{"n_layer": 8, "d_model": 768, "n_head": 12, "n_kv_head": 12, "head_dim": 64, "d_mlp": 3072, "vocab_size": 8192, "activation": "tanh_gelu", "norm": "layernorm", "norm_place": "pre", "norm_eps": 1e-05, "positions": "learned", "qk_norm": false, "attn_scale": 0.125, "bias": "all", "tie_embeddings": true, "parallel_block": false, "extras": ["capped logits"], "init": "normal", "init_std_qkv": 0.0262, "init_std_o": 0.00655, "init_std_up": 0.0262, "init_std_down": 0.00655, "optimizer": "ademamix", "lr": 0.000213, "beta1": 0.9, "weight_decay": 0.81, "lr_head": 0.00891, "grad_clip": 0.5, "warmup_steps": 212, "schedule": "wsd", "decay_fraction": 0.924, "decay_shape": "linear", "final_lr_fraction": 0.1, "batch_tokens": 131072, "seq_len": 384, "doc_mask": true, "train_tokens": 795200000, "steps": 6067, "dataset": "wikipedia_en"}
MLP neurons of a small language model. Each row is named by its layer, matrix (down: output weights) and neuron, and shows model dimensions 656-751. Each number is 128 + 24 x the weight over its row's rms, rounded and kept within 0 to 255.
A block is one neuron, or neurons of one layer that tend to fire together. After each block is what it responds to, as a language model described it from the Wikipedia text at the highest values.

L3.down1686 [148 109 126 154 169 142  84 106 133 119 106 127  94 154 100 132 143 123 120 136 125 129 140 156 138 139 109 130 124 159 108 137 141 143 118 138  98 156 118 124 186 148 101 126 120  87 124 146 118  97 140 114 119 127 127 141 142 134 129  94 144 153 157 101 115  63 128 123 127  99 120 255 124 135 166 169 114  97 165 106 117 130 131 151 136 140 145  97 140 142 101 139  94 135 124 106]
Description: Relative and anaphoric pronouns. Relative pronouns and pronouns that refer back to a just-named noun, such as which, that, it and this, usually after commas, plus some table pipes.

L3.down2217 [137 115 112 125  99 150 130 139 141 129 118  98 141 125 130 125 144 101 143 121 135 102 173 152 150 159 117  79 117 139  70 129 123 112 141 106  68 153 136 104 125 123 142 125 224 137 143 179 116  86 112 105 134 167 130 143 115 125 119 125 160  80 122 113 148 117 119 121 108 125 111  97 155 121 103 106 127  95 144 121 160  76 149 133 151 101  80 129  73 134 123 150 113 153 133 128]
Description: Table and infobox fields. Short tokens in structured text such as table cells, infobox fields, URLs and abbreviations, often right after a pipe, e.g. Pts, n/a, pp.

L2.down430 [152 131 108 153 141 134 106 158 129  69 163 145 188  97 105 139 141 152 134  92 107 105 126 148 136 153 152 141 161 125 127 119 131 149 133 135 168 167 110 166 167 125  73 155 165  87 135  78  94 167 149 126 117 102 143  96  97 136 106  91 132 170 132 121  86 137  72 147 139 120 123  75 163 171 137 183 125 164  88 134 152 152 122 109 108 105 119 133 132 141  83 135 112 129 142 128]
L2.down947 [ 88  81 129 134 151  76  93 134 139 113 172 148 144 132 146 139 154 132 127 104 120 167 163 167 129 131 131 138 143 148 118  97 105  98  96 121  99 150 152 122 128 126  88 149 117 107 120 161 102 115 126 111 144 131 119 167 122 186 145 144 127 118 143 127 176 120 154 129 117 123 140  88 135 158  98 134 127 107 127 161  77 142 162 133  93 107 152 125 103 111 130 144 139 152 180 130]
L2.down2034 [115 146 135 120  76 103 108 134  81  76 135  85 144 124 135 117 146 152 148 122 137 169 120 120  88 101 148 102 137 128 129 154 122 110 151 117  73 142 106 127 114 111 140 131 155 130 154 119 100  80 114 137 123 110 125 145  99  79 141 143 120 142 115 189 104 105  97  98  86 140 156 112 116  93 137 154 130 160 140 124 135 171 114 169  86 122 122  87 155  90  92 109 165 101 159 102]
L2.down2062 [101 125 101 130 107  89 123 110 152  90 181 144 118 169 128 129 151 121 127 150 189 115 119 112  93 119  98  85 111 134 163 123  80 104 146 135 161 135 132 126 146 157 145 142 110 182 157 128 115  79 106 148 121 145 127 118 155 130 121 156 154 110 120 166 129  79  98 149 120 173 145  89 140 150 134 127 130 116  94 104 129 144 117 109 107  94 133 139 115 153 139 123 139 131 130  94]
Description: Decimal points in numeric tables. Decimal points and separators inside numbers in tables and data: election vote percentages (66.17), coordinates (27.2208806), times (3:51), plus scattered word pieces.

L2.down1768 [ 91 176 152 123 130 173 168 126  97 123 121 167 103 148 112 111 117 116 140 143 147 121  96 109 113 135 186 128 166 133 137 101 126 130 144 141 116 138 130 136 123 108  96 145 126 136 110 117 116 154 105 133 109 133 184 168 123 130 182 123 188 109 130 131 172  65 102 107  62 101  92  96  96 134 121  87 130 129 129 114 124 161 103 137 126 153 110 128 131 122 173  89 170  76 125 121]
L2.down1822 [155 121 146 125 140 125 144 119 130  74 114 172 153 116 110 149 145 120  82 107 146 122 131  95 164 116 145  87  66 137 157 102 115 140 139 118 130 115  94 143 116 136 105 128 139 141 108  88 147 108 168 167 167 162 150  93 125 113 141 110 100 134 121  99 111 166 119 168 124 119 147 122 136  85 145 151 102 110 142 130 153 143 138 131 116 138 146 136 123 156 141 134 103 132 112 164]
L2.down2066 [121 131 159 109 139 178 150 157 163 119 148 183 120 140 162 124 144 116 142 105 152 135 126 138 111 140 146 145 163 174 138  94 141 102 102 125 143 140 128 121 112 115 145  75 153 157 133 125 144  94  89 132 154 129 143 146 118 159 143 155 108 148 146 167 117  80  97 114 125  98 156 106 135 137 129  92 111 119 145 156 100 148 122  93 151 129  67 111 118 131 134 142 129 134 121  75]
L2.down2939 [146 124 143 134 112 126 100 131  99 127 153 147  95 141 138 152 103  88 121 132 148 173 130 135 155 116  44 175 135 116 142 112 123 127 158 111 111 119 155 125 119  94 124 151 138 107 129 100 143 116 144 101 115 112 123 143 131 158 105 100 118 129 134 133 173 126  75 122 131 156 169 116 127  69 161 114 151  99  78 116 164 150 148 155 144 102 168 145 144 106 122 145 162 150 159 140]
Description: Thousands-separator commas. Commas that split the digits of a large number, as in 1,500 feet, 6,800,000 miles or 11,347 spectators, also mid-word pieces inside split words (Galerius, nocturnal).

L5.down2496 [138 132 144 135 189 111 136 142 143 138 108 130 140 110 144  78  97 151 119 131 139 102 110 137 126 151 128  98  91 104  80  92 104  74 143 149  93 119  65 133 112  92 158 134 108 164 123 133 118 122 114 124  88 148 124  92 142 115 160 137 136 145  48 123 106 124 142 154  86 132 139 224 146 190 119 112  83 104 133 114 126 143 121 108  96 144 101 122 108 132 123 112 146 161 139 133]
L5.down2552 [100  89 126 133 131 116 156 112 104 178  95 143 153 145 125 119 173  93 110 128 138 104 166 120 169 119 170 130 121 138 134  99 133 146 134 130 118 147 145 112 163 130 114 103 135 125 149 163 136 196 132 102 116 124 110 141 114 111 174 113 126 117 126  87  77 123 148 131 127 132 149 255 111 136 151 185  96 101 129 182 150 135 139 124 114 179 123 152 113 136 128  97  84 123 142 131]
L5.down2899 [138 116 156 125 112 105 108 129 136 129 159 150 135 117 168  62 160  80 136 147  98 123 122 115 126 174  97  67 166  76 104 180 122 148 144 160 180 123 119 136 123  98 116 100 144 161 109 111 110 120 134 193 127 151 119  73 128  86 155 141 150 145 160 109 101  94 108 192 115 110 102 208 141 157 109 143 103 137 152 169 127 101 122 148  89 117 151 120 117 173 128 126 149 105 146 130]
L5.down2974 [121 106 154 127 116 130 108 109 122 141  87 142 100 130 125 122 155 120 202 174 177 135 115 147  88 112 160 113 109  74  88 172 114 142 121 145 119 118 170 116 157  99 146  78  99 165 111 126 180 139 105 120 113 156 122 156 175 172 125 146 123 168 130 117 127 133 163 167 166 130 117 255  95 163 126 122  91 105 125  93 116 108 109 133 138 125 148 122 118 129 120 109 105 130 141 128]
Description: Numeric separators in statistics. Commas, decimal points and colons inside or before numbers in tables and stat lists, like 101,647, 16.39, and "Team starts: 11".

L2.down1502 [141 161  91 131  98 113 121 136 122 102  99 120 120 171 137 123 108 125  42 165 125 120 115 139 109 131  93 131 129 129  95 169 132 104 142 115 138 167 139 120 127 140 129 110 125 125 147 116 161 104  87 131 107  93 123 162 123 124 144 136 112 111 123 135 133 138 118 148 107 171 113 114 111 139  98 139  93 135 157 144 114 120 107 101 160 129 174 138 149 168 160  77  93 107 163 104]
L2.down1572 [159 117 105 133 135 162 129 151 113 108 155  77 166 134 135 144 104 144  77 186 132 121 139 124 133 124 135 162 106 151 146 126 156 104 129 140 153 126 123 145 132 144 128 110 129 120 142 142 167 137  99 108  90 132  79 166 126 152 145 126 141 118 139 120 122 141 122 136 131 132 147 197 114 142 115 102  75 148 150 184  95 128  98 113 140 129  92 154 133 109 154 134 127 124 145 128]
L2.down1895 [116 159  92 127  93 141  70 106 118 104 118 116 134 129 112 120  77 138 138 117 117 114 139 173 101 122 114 125 129 139 127 131 148 123 148  94 124 153 147 125 119 106 137  82 101 102 163 153 172 112 116  83 135 110 129 137 144 140 137  87 181 135  87 129 105 146 112 112  94 159 123 127 122 178 146 159 115 100 156 155 138 140 142 138 177 166 138  99 139 152 149 112 102 143 116 140]
L2.down2401 [127 118 122 121 119 137 129  84 142 148 148 108 122 114 121 145  69 102 154 104 147  96 143  97 121 149 133 133 130 168 103 157 131 141 148 164 127  97 136 121 124 114 151 141 131 163 117 175 129 155 114 113 123 151  96 121 109  96 125 114 133 149 138 134  91 155 161  78 138 113 105 141 134 109 118 137 114  96 119 114 114  90 102 131 100 105 125 120 121 154  81  97  78 141 118 159]
Description: Stats table cells. Small numbers such as 0 or 1 in a cell right after a pipe or semicolon in sports and election tables, often the second numeric column after apps or games.

L5.down1382 [158 162 128 113 163 151 111 134 134 109 129 126 160 126 138 165 157 103  99 129 168 108 178 128 153 192 131 139 108 169 153 158 130 112  95 169 115 136 131 139 139 130 147 152 140 115 144 149 128 124 153 167 104 118 107 124 144 134 142 126 148 128 136 161 139 160  92 147 160 123 121  67 131 106 113 114 122  92 101  99 101  81 123 145 134 147 172 148 120 153 132 132 153  93 120 117]
L5.down1662 [148 144 152 122 122 133 139 139 115 150 140  91 137 100 160 158 121 151 103  51 124 140 142 139 176 149 141 135  77 144  92 119 109 180  96 140 105 168  93 165 142 131 158 108 175  79 101  96 135 111 108  81 133 121 142 123  98 130 142 128 111 157 102 134  85 120  74 122  92 149 130 130  95 134 148 162 182 101 111 134 139 144 106 139 126 147 140 126  69 118 144 105  95  92 145 110]
L5.down1883 [156 159 131 130 142 157 105 154 109 113 122 126 151 162 132 135 127 119 137 138 174 135 144  83 122 119 136 159 157 130 124 127 152  95 147 113  89 132  93 142 185 146 152 118 125 146 158 168 128  87 125 161 102 130 121 155 137 121 177 135 109 176 160 127 114 115 122 167 125 106 135 181 103 165 168 166 126  93 150 144 150 165 146 145 121 127 112  90 156 136 128 116  93 129 128 155]
L5.down2013 [128 124 143  98 139 158 141 102 125 118 125 151 150 161 112 149 114 151  82  96 136 123 111  72  92 171  88 132 138 148 131  97 129 112 143 137  80 145 122 144 132 117  94 122 109 107  97 128 151 137 116 133 151 107 161  62 131 150 108 104  83 126 140 112 128  99 108 119 128 145 142 110 101  92 134 138 123 148  98 134 145  86 138 127 128 138 136 127 126  90  97 107 157 114 146 134]
Description: Table cell endings. Last token of a cell value in pipe- or semicolon-delimited tables (stats, results, charts), just before the next separator, e.g. 102, FIJ), DAY.

L3.down2511 [147 103 107 146 139 100 163 167 113  92 148 123 111 135 157 178 136 126 178 131 121 137 164 124 112 111  92 150 107  98 119 108 109 157  72  93 150 108  96 130 147 131  83 131 132 110 142 106  78 118 138 114 126 122 106 127 146 138 156 126  97 117 188 139 119  96 140 125 150 108 107 140 118  92 144 130 106 149 115 153 135 123 139 147 157  91 155 129 119 100 152 163 145 107 107 136]
Description: Number separators and mid-word pieces. Decimal points and thousands commas inside numbers, such as 1.57 km2 and 29,000 watts, plus table pipes and mid-word pieces of names like Hu|gh|es and Br|id|gnorth.

L5.down162 [161 135 116 168 150 103 131 140 100 138  96 105 146 169 123 113 138 151 122 136 125 131 156 141 155 143 169 101 132 166 124 111 108 132 122 141 162 152 132 109 104 107 123 164 142 132 118 145 107 137 175 142 128 150 120 135 142 139 149 120 140 183 171 131 109 131 156  99 102 167 108 158 105 149  68 162  84 133 137 123 175 125 132 155 147 180 103  99 116 158  94 129 139 136 137 137]
L5.down209 [ 95 140  99 184 129 126 108 147 118 137 127  97 110 134 109  94 123 137 166  98 137 117 115 127  99 153 103  76 151 116  83  91 151 110 149 155 146 147 144 137 161 134 132 138 144 111 163 151 145  77 111 149 120 180 132 103 121 138 158 137 126 134 136 154 118 131 176 136 158 137 111 134 111  95 122 116  90 107  85  95 114 127 156 114 103 123  93 139 121 145  94 121 103 146 175 133]
L5.down1116 [121 139 153 128 114 130 145 121 101 113 108 114 117 115 116  79 113 132 134 103 157  94 139 137 127 125 139  89 123 100 153 157  97 124 125 106 159 132 150 108 170 119 105 123 140 132 109 115 155 123 120 105 110 151 136 118 143 112 137 149 131  95 145 147 134 130 133 136 141 121 118 255 120 136 189 139 106  97 140  88 120 135 135  84 108 101 146 146 134 155 128  80 122  59 125 122]
L5.down1325 [151 123 120 124 131 150 125 131 104 135 123 133 134  93 126 146 117 130 119 135 162 159 151 124 160 128 135 111 138 152  98 115  91  91 160 130 121 100 124 117 202 118 128 129 137 149 168 117 150 171 131  73 127 148 115 135 107 133 112 159 145 103 160 123  85  89 119 150 136 141 103 179 110 165 117 146  87 147 108  68 173 149 157 149 111 129 137 128 173 174 128 139 129  63 102 137]
Description: Digit-group separators in numbers. Commas, decimal points and colons inside multi-digit numbers, mostly in tables and statistics, as in 101,647, 82.89% and 6:40, occasionally list commas between names.